MLP neurons of a small language model. Each row is named by its layer, matrix (gate and up: input weights) and neuron, and shows model dimensions 0-95. Each number is 128 + 24 x the weight over its row's rms, rounded and kept within 0 to 255. A neuron's up and down rows have the sign that makes its largest values positive.
After each neuron's rows, "fires on" lists the tokens most often at its 100 highest values on Wikipedia text that the model never trained on.

L6.gate444 [122 116 153 141 179 125 113 140 154 119 118  82 125 144 133 115 127 124 155 135 137 130  90 137 138 147 146 147 146 124 125 129 203  90 140 161 133 142  96 117 140 157 117 128  87 134 155 181 105 131 116 105 114 127 123  89 150 152 135 157 138 120 180 104 139 117 136 133 117 177 143 116 119 148 167  94 103  86 166 164 144 127 149 142 168 157 124 187 127 147  77 118 119 174 156 151]
L6.up444 [131 163  86 118 110 109 110  88 134 125 179 129 152  95 139 112 107 169 114 134 115 154 148 166 107 121 138 153 132 152 186 110 156 127 140 148 148  87 146 122 165  92 113 146 129 142 137 128 127 142 140 105 127 145 145  88 133 118 115 116 121 120 121  91 170 101 138 106 124 137 134 162  89 135 115 109 144 119 127 106  77 135  78 122 119 129  98 148 167 139 135 133 102 125  86 125]
fires on: "ed", "ing", "ided", "ated", "it", "ced"

L6.gate416 [144 174 145 117 143 145 125 135 107 156 142  98 126 116 111 145 121 102 163 131 155 169 130 125  98 136 124 136 140 171 144 162 113 165 160  90 113 106 108 154 107 119 176 133 160 167 126 137 166 156 134 102 162 114 109 116 161  68  93 157 124 124  98 157 143  97 118 139  86 130 124 146 135 174 124  87 169 116 212 178 141 103 132 132 126 100 130 134 119 140 129 146 124 125 115 125]
L6.up416 [134 102 122 171 143 108 130  84 119  91 121 138 137 141 131  90 125 100 135 128 133 138 136 106 112 105  95 149 163 138 111 172 147 149 149 131 156 120  99 118 154 164 111 104 150 101  68 102 111 156 157 118 120 107 133 106 154 169 162 163 108 144 123 127 123 110 131 116  67 128  82 134 137 170 114 129 161 181 160 125 171  98 115 126 172 113  91 117 150 137 120 100 106 197 111 138]
fires on: "u", " Gu", " gr", "l"

L3.gate278 [167 130 137 121 185 163 118 185 142  91 113 144 173 146 134 111 159 103 124 112 105 113 120 141  99 143 114 156 116 155  99 156 113 144 161 173  99 145 122 120 143 132 131 163 124 150 124 164 118 148  98 121 121 143 111  62 101 136 153 118  98 173 135 106 124 138  92 123 167 120 122  94 128 120 147  92 149 102 134  62  91 157  66 103 127  85 137 129  96 128 137  97 135 119 123 140]
L3.up278 [146 130 159 137 127 141 169 124 149 171 107 152 150 103  73 153  88 120  89 140 149 125  76  75 123 139 112 144  89 111 155 151 136 104 133 127 153 139 173 122 164 137 114 123 156 151 121 156 134 144 143 164 115  49 155 133 142 174 143 145 137 129  80 138 161 109 104 138 113 125 115 156 151 123 161 155  85 136 138 147 141 118 123 121 108  72 142 156 136 132 107 139 132 151 121 114]
fires on: "m", "ab", " or", "/"

L3.gate309 [174  82 144 184 138 116  87 128 133 120 123 115 163 142 169 140 173 131 118 136 142 113 122 122 133 131 119  99 136  83 123 139 140 161  91 161  86 142 119 145 144 115 167 131 109 120 115 138 135  94 140 147 130 108 109 114 148 154 107 145 105 121 157 133 113 156 125 120 105 140  67 144  96 155 153 108 116 106 102 158 112 114 125 138 118  91 118 155 153 101 105  81  89 169 133 178]
L3.up309 [121 109 134 144 120  83 102 117 152 172 157  85 102 137 144 157 168 138  97 152 154 149 100 127 208 153 113 129 133 139 127 129 104 106  77 150  92 101  96 117  72 129 146 146 107 118 152 124 107 152 135 150 155 112 140 137 107 107 105 117 137 161 138 173 133 139 119 129 122 141 127 121  99 124 177 120 178 153 124 131 100 138 123 120 116 150 125 128  97  99 158  99 120 128 101 147]
fires on: "on", "ain", "amp", "reat", "un"

L6.gate419 [124  95 112 128 122 125 102 122 118 137 155 135 124 113 141  75  97 118 125 135  96 107 201 125 104 132 108 180 137 154 163 132 151  88 117 110 124 132 139 148 100  97 166 123 102 113 117 128 158 115 122 160 118  67 103 102 137 109 137  97  94 113 119 180 121 136 134 152 175 142 148 120 108 119 136 143 168 144  90 131 128 114 140 153 131 137  94 113 114 135  86 125 151 157 115  84]
L6.up419 [145 116 157 120 122  69 124 146 127 139 128 136  83 142  82 154 148 122 138 141  98 108 145 139 147 152 133  87 118 146 174 156 109 114 108 134 127 138 153  71  78  81 118 124 148 132 132 129  88 156 129 155 137 147 171 104 128  82  97 163  86  71 167 128 104  95 115 122 135 153 106 168 106 141 111  93 135 119 100 121 161 145 113 165  78 170 110 141 139  96  96  97 113 162 144 151]
fires on: "ation", "e", "se", "ure", "ions", "is"

L3.gate329 [111  85 134 140 132 155 153 123 113  58 148 167 109 136 148 159 101 133  90 101 152 133 152 110 175 105 115 146 114 128 116 111 133 133 121 125 107 125  89 138 107 156  91 115 145  84 123 180 164 106 180 166 112 164 114  66 126 160 129 118 129 123  60 180 126 109 135 142 108 128 133 130  97 106 119 118 150 146 148 110 161 157  75 133 135 161 144 167 143 120 143 132 120 107 160 179]
L3.up329 [123 130 146 119 159 156  99 128 101  89 143 107  92 127 152 140  96 136 113 156 101 141 124 143 158  83 119 138  91 116  73 126 108 161 126 123 116 147 127 135 156 156 126 134 157 120 110 126 137 108 169 128 108  88 108 160 166 117 112 114 114 128 131 147 134 123 133 133 134 109 117 110  96 138 124 123 155 136 134 131 148 142 113 114  99 141 170  92  97 115 159 104 125 118 157  91]
fires on: "io", "u", "i", "o"

L6.gate95 [140 117 120 131 141 119 154 127  93  96 106 152 129 150 144 163 142 112  96 138 145 100 146 143 189 160 130 151 111 132 140  84 111 125 107 107 143 126 134 120  95 185 135 130 119 153 125 147  97 180  77 114 120 113 140 118 149  79  93  91 112 120 154  90 160 164 138 127 146 105 149 143 157 102 130 140 131 139 117 113 128  90 145 126 188 165 145 109 160  72 128  83 164 129 119 158]
L6.up95 [119 154 115 108 144  98  91 148 154 103 150 115 114  99 144  83 118 141 114 161 140 172  89 160 142 119 122 133 118  96 119  97 141 137  82 144 111 141 153 143 149  99 152 104 113 132 137  93 155 134 107 129 116 102 126 147 142 101 121 155 100  80 140 110 173 126 130 102 143 136 143 128 106 149  96  74 156 143 169 124 126 128 135 116 102 122 134 131 159 143 117 123 128  86 161 115]
fires on: "t", " rec", "-", "fer", ".", "qu"

L6.gate176 [173 129 157 123 126 142 136 123 124 139 143 161 166 111 145 141 137 124 135 140 135 149 126 136 137  98  91 125 115 112 168 125 113 138 104 117 121 140 156 109 136 136  92  96 148 158 129 109 129  89 131 118 153 166  82 100 134 118 171  94 172  82 114 136 147 164  97  99 142 171 100 139 158 119 168 116 115 135 107 125 207  93 145 169 128 147 110  69 125 117 120 111 141 144 113 129]
L6.up176 [109 146 139 132 106 139 109 101 123 130 134 133  88 167 136 115 133 122 141 126 101 153 119 123 180 136 131 177 137 168 139 134 126 111 154 152 166 127 114 150 113 133 119 109 108 125 114 145 123 138  95 160 128 102 113 145 129 140 121 131 169  99 134 146 129 165 109 131  74 137  85 104 120  97 159 132 154  98 156 125 115 152  67 167 103 107 140 141  69 197 124 133 140 114 197 136]
fires on: " as", "ep", " feat", "as", "op", "ap"

L3.gate91 [133  78 171 104 109 132 130 136 108 136 142 120 178 127 137 119 116 151 122 151 166 110 111 103  76 154 120 134 122  90 136  54 155 112 113 143 127 148 147  97 132 115 120 102 144 109 136 171 172 104 134  97 171 122 142 136 132 130 146 171 136 104 162  86 111 133 183 100  76 156 103 122 114 120 119 135  94 137 124 144  88 110 127  52 137 136 157 114 151 101 149 115 151 164  85 147]
L3.up91 [137 129  98 155 124 125  94 164 130 124 132 137  85 108 110 143 136 143 145 141 140 113 124 136 117 124 124 129 171 166 124 133 124 122 163 114 117  99 124 137 133 120 119 103 130 172 135 164 136 130  97 142 121 127  93 110 115  97 151 169 110 159 114 104 133 162 117 114 149 138 141 172 161 126  79 100 114 127 128 105  83 129 132 129 107 151 147 106  71 170 165 117 137 178 144 136]
fires on: " bus", "^{", "all", " vill", "al", "ill"

L3.gate435 [111 129 107 108 115 114 101 132 111 189 142 151  75 111 132 112 117 124  91  97 133 134 116 102 147 163  64 153 124 150 128 128 121 168 130 140 125 120 120 139 100  95 151 130 157 110 162  95 189 124 151 140 108 133 133 105 107 159 146 132 115 144 154 118 125 101 152 183 107 124 141  98 130 139 105 120 110 132 101 127 126 126 122 137 158 107 150 122 183 131 159 127 172 177 127 141]
L3.up435 [133 117 114 104 124 176 129 109 129 144 116 128 157 112 119 150 174  98 131 109 118 118 125 137 122 142  73 128 181 120 130 168  71 130 102 146  91 119 127 154 139  70 134 118 153 138 160 123 103 139 122 170 145 118 142 120  90  98  94 128 129 135 107 106 126 102 116 160  99 127  91 165 107 131 141  92 134 173 174 145 113  88 134 152 151  90 103 101 193 119 130 108 157 155 109 136]
fires on: "is", "us", "um", "a", "se", "ata"

L6.gate45 [146 150 144 123 123 141 132 162 120 169 131 149  91 110 116 145 107  82 172 124 162 134 103 129  96 111 115 144 190 165  82 102  91 136 102 144 128 161  84 121 144 123 151  87 135 157 142 146 139 152 148  54 140 144 161 142 105 161 115 141 140 160  80  91 132 104 145 130 134 104 135 118 138 130  89 136 114 129 110 141 123 123 170  94  89 113 109 136 147 165 131 116 125 150 167 163]
L6.up45 [124 110 164 132 135 122 128 107 150 150 180 105 102 119  98 173  98 166 123 132 123 114  94 128 121 138 111 139 133 102 141 119 109  95 106 132 120 169 180 143 153 132 128 105 136 137  94 168 115 166 144 101 183 138  97 137 121 117 124 167 173 137 111 112 123 101 140 131  93 123 148 115 154 142 125 194 130 138 151 138 113 132 111 128 174 136 110 120 127  89 160 129 129 163 132 147]
fires on: " M", " D", " W", " N"

L6.gate139 [138 165 141 123 117 124 128 105 128 144 147 108 152 120 123 140  98 155 110 100 151 114 163 124 117 121 141 119 130 109 135 182 105 133 135 143  94 120 133 141 152 116 117 133 128 109 147 139 124 159 126 150 161 140 136 112 140 110 123  88 158  79 144 147 135 139 126 121 169 121 163 140 108 110 119 128 125 138 139  73 139 117 137 125 110  84 154 120 153  92 110 161 133  97 170 142]
L6.up139 [108 135 140  85 130 136 124  63 156 114 146 145 141 142 113  95  76 155 166 150 159 103 114 143  93 134  96 137 102  97 128 119  83 118 120  96 134 115 146 117 124 109 125 116 130 126 144 148  83 136  98 115 118 138 118 141 133 176 136 131 154 104 126 152 121 144 138 117  74 145 144  90 116 156 116 115 120 137 154  96 157 141 156 185 116 121 139 118  88 146 123 140 125 129 116 150]
fires on: "m", "um", "op", "\n", "che", "g"

L3.gate26 [139 146 126 102 150 106 145 105  99 122 152 138 155 124 162 150 114 136 122 132 122 153 117 167  73 128 168 145 159 116 160 174 117 124 160 130 136 144 108 148  81 109 141 154 111 173 109 138 108 108 100  83 112 109 143 109 203 121 138 136 103 136 133 106 131  79 160  83 139 145 168 113 121 145 147  92 108  87 121 121 111 122 150 117 149 116 136 174 141 116 105  92 132 125  95 135]
L3.up26 [119  97 129 111 136 116 116 115  89 146 114 153 152 113 144 104 160 120  91 167 116 154 113 129 100 117 130 141 192  60 146 162 123 136 146 136 127 127 100  97 119 105 149 150 104 135  77 123  85 155  99 124 115 129 127 157 113  99 190 120 159 115 135 127 135 103 148 128 139 125 138 153 124 129 154 113  91  29  96 174 135 140 157  96 149 113 141 135 136 128 132 101 133 172 154 147]
fires on: "u", " gu", " Gu", "'"

L3.gate123 [141  83 112 154 120 108 117 149 121 112 114 146 130 160 134  78 127 141 125 121 145 113 100 142 130 100 113  93 130 125 160 133 143 136 107 143 141 162 137 159 100  90 150 149 110 106 106  98 150 113 137  88 156 125  99 129 102 168 103 148 125 120 115 118 117 121 116 110 108 112 134 127 112 141 155 113 129 117 119  92  75 119 173 123 124 147 125 108 122  97 147 114 124 148 154 180]
L3.up123 [132 133 143 146 130 108 168 132 122 178  97 151 102 143 101 114 130 129 134 115 127 180 121 115 156  94 119 137 104 137 120 112 154 161 105 130  96 104 116 131 106 123 102 113  97  98 157 156  93 177 163 102 114 140 160 118 130 130 134  92 146 125  92 159 122 111 118 112 144 122  82  99 106 141 113 121 138 117 101 113  95 108 109 121 182 106  95 141 114  69 148 126 145 141 132 145]
fires on: "il", "ain", "land", "ce", "y", "iet"

L3.gate189 [111 150 123 152 161 113 158 121 142 138  95 158 134 136 144 125 122 104 112  94 127 136 118 149 127 131 144 103 168 121 108 135  92 114 134 145 130 125 104 124  89 161  84 135 164 116 118 140 126 123  92 102 103 107 113 134 135 128  95 120 105  94  82 130 163 168 129 133 132 167 158 126 155 140  96 123 117 130 133 142 120  79 148 152 121 121  87 126 136 116 109 165 163 122 139 118]
L3.up189 [ 88 152 139 120 108 106 117 122 134 133 123 117 115 122 154 115 109 126 109  94 114 128 100 122 155 149 134 116 150 202 109 135 128 126 188 134 147 155 121  91 137 146 164 134 131 118 127 131 206 131 111 128 145 104 170 144  99  71  88  88 122 105 138  96 119 104 100 174 132 141 118 127 167 170 112 151 134 129 115 159 162 104 154 108 148 172 132  99 159 155 137 136 113 143 126  79]
fires on: "al", " early", "ant", "ly"

L3.gate199 [137 111 100 120  99 141 165 177 101 149 110 123 121 125 111  98 111  98 122 126 110 111 172 135  89 154 120 123 146 121 134 109 108 113 156 121 147 139 115 131 129 104  77 136  94 119 114 159 149 144 119 129  94 161 123 102  94 118 112 120  82 110 109 120 157 131 100 167 113 112 186 142 122 178 151 144 182 142 131 149 131 113 140 114  94 116 165 117 101 113 172 138 107 119  99 156]
L3.up199 [129  96 125 127  93 154 120 121 149 118  83 116 107 105  84 120 152 129 131 142 134  98 129 124 111 122 134 116  75 152 171 135  98 109 132 117 111 125 117 105 140 116 132 108 139 125 133  95 143 120 172 100  66 124 128  93  83 108 130 141 105 116 164 152 108 183 117 117 127 169 120 153 136 154 133 129 170 148  85 132  91 116  99 104 130 146 173 113 114 141 161 130 138 141 138 116]
fires on: ":", " of", " by", "air"

L3.gate205 [122 124 149 158 117 108 102 138 161 113 143  61 144 154 134 140 116 127 149 150 130 106 134 129 113 112 116 133 110 105 133 195 178 138  83 162 121 110 139 125 122 150 131  88 124 132 157  94 127 120 108 102 133 167 112 106 125 102 127  68 114 125 112  92 182  92 135  96 164  97  81 131 154 134 127 155 142 105 126 120 129 139 133  89  85 147 102 121 136  77 105 131 128 141 147 132]
L3.up205 [143 147 135 128 133 151 100 151 150  88 111 102 116 109  98 102 112 123 121 145 145 160 124 137 134 132 145  89 126 120 160 152 139 144 113 130 105 106 166 135 101 165  90  97 116 165 153  91 143 114 114 128 139 130  87 135 129 126 117  94 129 121  98 110 134 123 131 140 140 149 114  97 134 127 136 122 166 140 126 140 127 130 160 141 109 132  90 111 170  95 122 149 124 120 116 154]
fires on: " ab", "ab", " born", " Ab", "ile"

L3.gate432 [124 102  95 109 102 136 124 121 124 127 130  72 150 107  79 144 146  96 112 138 118 121 101 161 129 159 143 139 108 159 122 157 141 120 116 112 140 167 126 143  81 132 101 157 132 136 167 133 184 135 114 100 165 104 109 153 132 130 110 161 119 127 165 114 106 111 149  99 101 108 147 148 145 144 121 123  95 131 150 124 165 180 153 119 144 119 118 122 124 109 157  90 182  96 114 118]
L3.up432 [137 121 127 130 106 109  81 124 136 132 162 111 108 138 127 137 143 126 108 141 133 137 125  87 167 168 119 147 141 144 113  94 128  99 100 121 165 163 145 116 109 139 169 121 133 120 137  91 149 103 133 118 125  70 106 169 117 101 179 155 139 101 115 150 172  86  67  95  96 131 127 179 155 101 108 168  91 126 102 139 140 176 161 106 119 139 136  94 137 113 125 143 130 100 125 164]
fires on: "it", "ight", "itt", "os", "or", "l"

L3.gate308 [134 123 128 136 161 150 128 139 123 121 132 128 125 147 111  94 137  82  70 112 108 165 175 156 142 133 137 124 133 153 152 127 133 143 134 145 101 159 101 146  95 130 107 145 144 116 115 140  91 137 124 180 119 147 146 133  96 137  96 109 107 182  94 118 102  74 133  87 129 136 103 133  96 155 143 135 112  94 141 122 131  92  93 140  66 148 122 126 124 116 165 129 139 117 148 162]
L3.up308 [116 174  82 105 145 132 156 132 148 128 117 145 120 136 103 118 137  85  91  82 119 160 118 155  97 120 129 150 110 131 144  80 104 153 107 172 131 164 128  94 155 101 112 123 124 170 139 137 156 133 141 159 143 175 123 136 139 178 126 134 131 135  98 152  82  91 145 137 148 104  95 144 113  87  97 138 134 103 141  86 174 119 164 124 109 145  95 154 132  95 153 131 121 133 132 147]
fires on: "t", "ured", "is", "s", "ish", "ts"

L3.gate371 [ 77  78 116 109 158 132 117 124 114 128  69 112 125 130 127 126 127 118  96  64 113 143 117 150 116 193 143 131 138 121 134 118 150 122  66 130 155 136 117 138 118 141 137 121 129 113 150 122  89  93 114 121 133 124 130  99 156 184 127 123  99 139 123 146 156 119  94 136 115 168 106  93 128 135 122 117 101 109 154 137 129 155 109 116 126 107 138 103 130 128  82 103 131 141  79 115]
L3.up371 [ 86 135  91 122 125 117 125 126 140 136 100 145 158 132  78 120 128 136  77 117 134 165 125  82 136 119 164 155 165  97 155 120 121 152 121 161 125 141 131 135 132 122 115 156 133 113 141 161 125 145 109 134  99 118 178 135 115 109 131 128 103 141 120 165 160 132 114 168 137 131 126 174 168 117 148 183 175 116 139 139 143 153 117  93 151 133 127 140 150 138 129 119 100 110 124  96]
fires on: "one", "ose", " one", "ure"

L6.gate193 [ 88 119 123 119  91 120 138 138 121 123 114 145 117 156 133 114 134 125 100 111 154 141  68  83 130 130 119 139 133 127 157 150 117 145 123  87 121 145 146 184 149 111 111 133 122 127 142 125 128 148 133 141 133 103 119 176 134 133  72 178 159 122 109 155  97 149 133  87 150 178 136 138 179 166 151 141 126 145 162  87 141 113 160 119 141  93 128 157 133 109 140 172 106 141 128 148]
L6.up193 [123 142 120 149 159 135 116  88 129 156 111 118 122 162  91 154 125 172 114 115 132 144  75 132 149 139 118 151 169  98 139 169 161 148 143 151 147 173 132 130 148 127 143 150 103 156 165 120 126 122 112 100 108 162 101 131 141 134 120 165 167 167 123 106 140 123 115 122 149 119 111 138 153 148 161 119 146  93 150 118 132  97 150 106 154 109 141 160 131 148  97 148 118 159 164 102]
fires on: " h", "h", "l", "ze", "ir", "t"

L3.gate43 [129 131 154 124 127 152  87  81 137 141 147 126 135 193 132 128 157 134 176 161 120 131 119 155 163 177 139 121  80 154 168 141 141 134 129 127 110  74 106 128 185 121 100 128 123 135 123 131 115 126 134 149 132 117 175 116 147 141 121 166 159 125 126 105 108 169 137 143 132 143 109 157  85 149 144 172 153  75 162 119 118 175 132  84 178 147 107 132 118 136 111 101 121 138 146  89]
L3.up43 [141 155 153 131 161 123 131 174 143 132 156 117 117 119 134 135  55 139 184 108 153 102 153 106 163 134 103 113  78 130 150 146 130  87 139 116 113 138 132  99 145 135 126  89 128 125 121 101 127 125 116 139 132 119 139 110  94 138 151 138 120 104 148 119 143 101 127 105 135 142 144 128 136 102 131 130 125  66 184 133  94 108 131 142 143 137  93 133  86 139 100 132 171 104 108 115]
fires on: " had", " has", " made", "ed", "ced", " found"

L6.gate235 [114 132 110  96 131 101 107  94 130 128 158 136 145 178 162 176 128 148 114 146 149 111 148 131 150  77 136 177 132 135 160 126 147  90  94 139 150 107 162 124 137 142 118 139 124 113  98 115 129 119 169 125 105 125 152 153 132 121 155 116 108 128 113 117 150 161 105 102 158 107 108 126 147 108 144  95 137 165 115 111 112 158 125 132 116 161 136 122 129  95 154 155 111 100 133 125]
L6.up235 [118 151 116 133 144 135 151  96 125 134 127 154  97 147 116 111 115 152 156 126 146 172  93 179 139 124 151 149  95 133 148 177 135 147 124 136 144  92 105 127 152 118 112 130 162 107 127 101 139  80 129 159 122 143 111 122 125 115  95 136 121 132 112 107 153 111 126 139 131  91 149 173 148 160 126 142 133 175 124 109 158 115 101 146  87  69 160 166 137 112 110 136 163 101 142 154]
fires on: "-", "–"

L3.gate132 [122 108 142 146 157 137 113  61 127 113 129 186 144 124 154 118 151 162 185 121 120 131 166 142  84 156 128 129 140 116 129 118 148 149 117 155 111 130 137 135 121 127  85 159 110 140 115 125 140 106 113  99  94 106 136 137  90 151  78 141 117 131 130 136 140 117 160 133 139 165 119 135 107 132 136  93 107 122  89 179  85 123 112 103  93 133 142 169 135 115 155 122 141 199 165 114]
L3.up132 [132 147 108 130 120  78 153  95 136 104 131 121 114  98 157 170 125 110 147 157  91  92 104 121 133 142 116 122 156 145 135 101 151 127  98  99 137 136 146 102 139 140 151 149 103 115 120 186 116  56 126 156 120 118 165  95 137  96 121 168 145 152 118 147 145 125 125 105 197  96  84 110 142 116 150 114 106 137 131 125 164 153 132 111  77 128 120  88 146 126 163 110 132 158 122 141]
fires on: "n", " and", "v", "ev", "ern"

L6.gate63 [127 114 128 128 130 145 156 126 100 116 161 166 186 133 125 169 149 116 145 112 128 116 152 103 120 112  94 150 126 124 156 145 131 118 140 144 119 118  90 123 128 148 125 143 117 130  65 121 137 129 111 165 122 108 140 120 130 153 140  99 108 154 153 179 157 137 122 134 113  93 110 110 129  86 140 105 135  65 146 126 115 119 112 147 156 174 124 133 131 150 103 112 146 135 144  77]
L6.up63 [108 118 156 111 163 117 121 105 143 162 126 108 156 139 143 143 131 142 110  98 131  76 105 141 142 123 157 114 132 122 177  87 140 122 155 136 173 106 144  89 113 154 112 204 147 123 113 132 124 125 117 119 114 137 104 129 158 133 157 121 161 119  93  92 138  94 125 144 108 175 168 131 129 139 122  92 153 100  78 117 156 134 105  95 161 105 115 119 134 158 169 114 151 139 132 139]
fires on: " wh", " Wh", "h", "u", " pol", " Pol"

L3.gate9 [120 126 131 109 139 121 120 147 118 108 124 103 117 131 111  92 141 151 119 124 113  84  96 163 125 118 132 155 119 146 122 108 132  82 141 145 145 139 104 103 155 124 130 104 114 125 153 147 121 152 108 113 160 118 114 169 107 139 166 100 133  89 148 141 129 155  94 108 112  75  82 151 132 131 164 126  67 167 167 148 127 141 174 121 106 150 143 120 158 114 125 142 140 153 151 109]
L3.up9 [132 150 155 131 114 168 125 133 107 107 145 109 153  86 139 126  96 174 115  98 121 144 144 135 136 152 137 150 125  80 159 137 126 109 134 118 151 162 114  74  94 163 104 156 145 129 112 106  85 120 116 103 130 126  93 137 153 169 143 112 107 126 124  99 154  93 133  88 120 133 143 105 123 117 146 141 148 112 159 106 120 145 122  87 179 155  94 122 138 129 135 107 120 145 126 105]
fires on: " Comm", " Gr", "wo", " Comp", " The"

L3.gate420 [134 106 122 112 149 147 131 100  89 129 134 108  98 118 158 136 155 117 139 180 148 131 110 101 128 126  87 124 139  98 132 135 137 110 131 121 121 111  63 123 148 117 123 104 160 104 101 106 120 164 136 126 119 122 132 148 102 162 138 104 132 138  81 175 121 130 134 110 134 137 140  93 114 140 123  96 128 152 127 143 173 180 144 146 121 154 153 115 150 117 118 196 112 112 156 154]
L3.up420 [138 111 119 159  99 109 138 124 132  92 124 128 144 125 101 102 185 153  98 146 145 173 145 159 131 147 141 138 109 121 141 109 105 140 119 162 129 131 121 113 131  94 106 150 115 128 118  93 123  94 127 122 110 128 141 141 161 131 136 107  96 143 118 116 145 148 122 161 130 111 106 142 117 159 103 128  90 151 142 177 106 132 142 119 126 128 111 102 170 106 139  52  42 164 131 121]
fires on: "ia", "0", "a", "ina", "y", "ore"

L6.gate126 [109  79 112 137 150 125 108 156  91  71 162 183  98 128  87 137 119 133 154 120 135 142 135 112 135 101 134 140 113  97  84 134 102  95 131  96 123 132 107 194  93 154 113 169 156 160 100 165 126 155 141 132 126 139 132 123 138 114 129  83 135 119 122 125 122 160 122 140 193 135 131 122 153  87 135 140 133 121 146 132 120 161 143 151 133 135 103 105 110 100 141 107  90 144 165 110]
L6.up126 [136 138 158  93 138 147 162 160 114 133 148 151  91 132 137 187 135 151 143 147  85 130 142 125 137 112 109 115 124 150  97 121 113  91 153 125 124  91 100 136 111  92 171 111 148 130 163 156 155 158 142 135 163 147 129 134 165 143 124 110 111  79  93 140 134 188 126 158 155 107 131 132 142  88 124 171 120 143 151 162 106 156 127 162 134 157  84 117 120 131 135 143 125 176 169  99]
fires on: "os", "al", "u", "i", "z", " Japan"

L6.gate163 [136 140 114  79 144 151 130 156 104 126 142 132 115  86 104  85 169  98 145 144  86  92 125 122 149 122 109 113 108  86 118 171 134 156 146  96 120 107 102 109 173 144 131 148  85  97 114 124 153  87 141  83 133 113 136  93 121 119 191 122 120 128 145 139 132  98 133  88  92 106 126 109 115 110 152  86 124 130 133 124 109 135 133 114 149 129  86 139 141 123 136 123 147 118 146 110]
L6.up163 [128 113 149 116 158  98 196 125 152 146 157 109 114 100  94 111 123 174  88 105 131 127 149  96 181 119 122 147  61 138 140 105 109 157 124 137 109 123 113 150 142 124 150 137 107  89  99 154 109 149 141 114 109 128  99  97 171 145 144 102 112 151 145 145 142 134 120 161 145 108 110 147  78 118 129 142 144 148 151 116 103 119 114 125 125 167 111  95 115 181  85 140 166 167 158 136]
fires on: "r", " Br"

L6.gate316 [170 159 126 140 138 126 183 120 145 141 120 158 131 134 143 149 114  86 127 115 109 140 159  95 164 159 106  60 125 154  86 166 135 124 139 187 130 133  95 121 138 125 156 149 108 151 103 137 119 155 143 135 140  87 143 135 140 144 147  70 125 170 104 146 158 133 109 152 142 147 155 166 137 122  84 115 107 100 154 136 109 142 106 161 143  89 148 158 109 184 151 130  95 137 111 113]
L6.up316 [138 158  99 139 144 119 138 170 101 163 161 133  81 108 156  96 112 136 150 117 100 107 108 159 125 117 144  97 136 124 153 130 159 139 104 129 134 161 163 140 139 131 140 103 117 105  87 119  95 144 159 154  97 122 158 129 117 152 179 113 178  96 124 131 126 140 152 125 129 124 120 123 105 157 118 140 103 130  94  93 106 127 136 111 158 155 155 133 144  92 153 148 155 142 116 122]
fires on: "er", "h", "r", "ad", "ar", " wh"

L6.gate118 [151 132 114 178 104 114 138 158 122 145 104  80  94  88 132 122 136 121 101 170  83 150 107 102 148  87 115 105 123 111 142 131 102 145 101 117 126 162 171 165 142 145 115 124 122  83 109 105  85  94 121 121 123 107 125 130  95 131 147  98 114 124 177 166 170 102 108 112 128 151 120 149 149 198 117 124 121 161 125 131 112 132 149 128 105  88 112 117 116 124 120 116 139 117 140 137]
L6.up118 [136 132 151 126 153 160 107 155  77 142 135 147 113 139  75 149 157 135 113 136  77 123 127  98 118 145 162  88 116  73 137 115 148 152 132 141 138 111 115 143 127 148 128  98 106 143 123 154 119 127  97 108 112 157  84 149 101 131 121 166 142 151 123  91 140 110 121 121 156 166 151 150 137 124 157  91 113 152 152 125  71 138 128 120 109 162 140 122 102 117 157 179 134 129 141 147]
fires on: " h"

L3.gate306 [157 160 121 150 169 127 117 133 109 116  92 144 113 117 110 122 166  98  80 131 104 116 138  66  88 137  68 115 141 101 134 129  91 132 134 103 138 163 133 173 103 101 160 199 131 158 114 136 147 139  94 129  94 139 135 128 133 118 155 124 111 138 153 161 130 134 107 120 121 128 125 120 142 144 142 105  92 140 114 149 137 101 149 137  92 106 123 134 102 144 134 132 146 125 133 126]
L3.up306 [147 112 125 108 144 102 119 120 128 128 144 140 119 143 140 182 114 158 126 123 153 119 110 132 129 145 112 149 112 149 108 149  92 142 174 127 111 127 129 130 132 153 107 152 127  93 107 143 141 127 137 125 136 125 106 131 120 137 173 152 121 121 181 172 112 172 131 153 131 103 138 109 139 120 140 153 131 159 104 158 139  61 155 128 120 138 151 130 145 129 122  91 177 144 118  97]
fires on: " of", ":", "(", "ors", " as", "ring"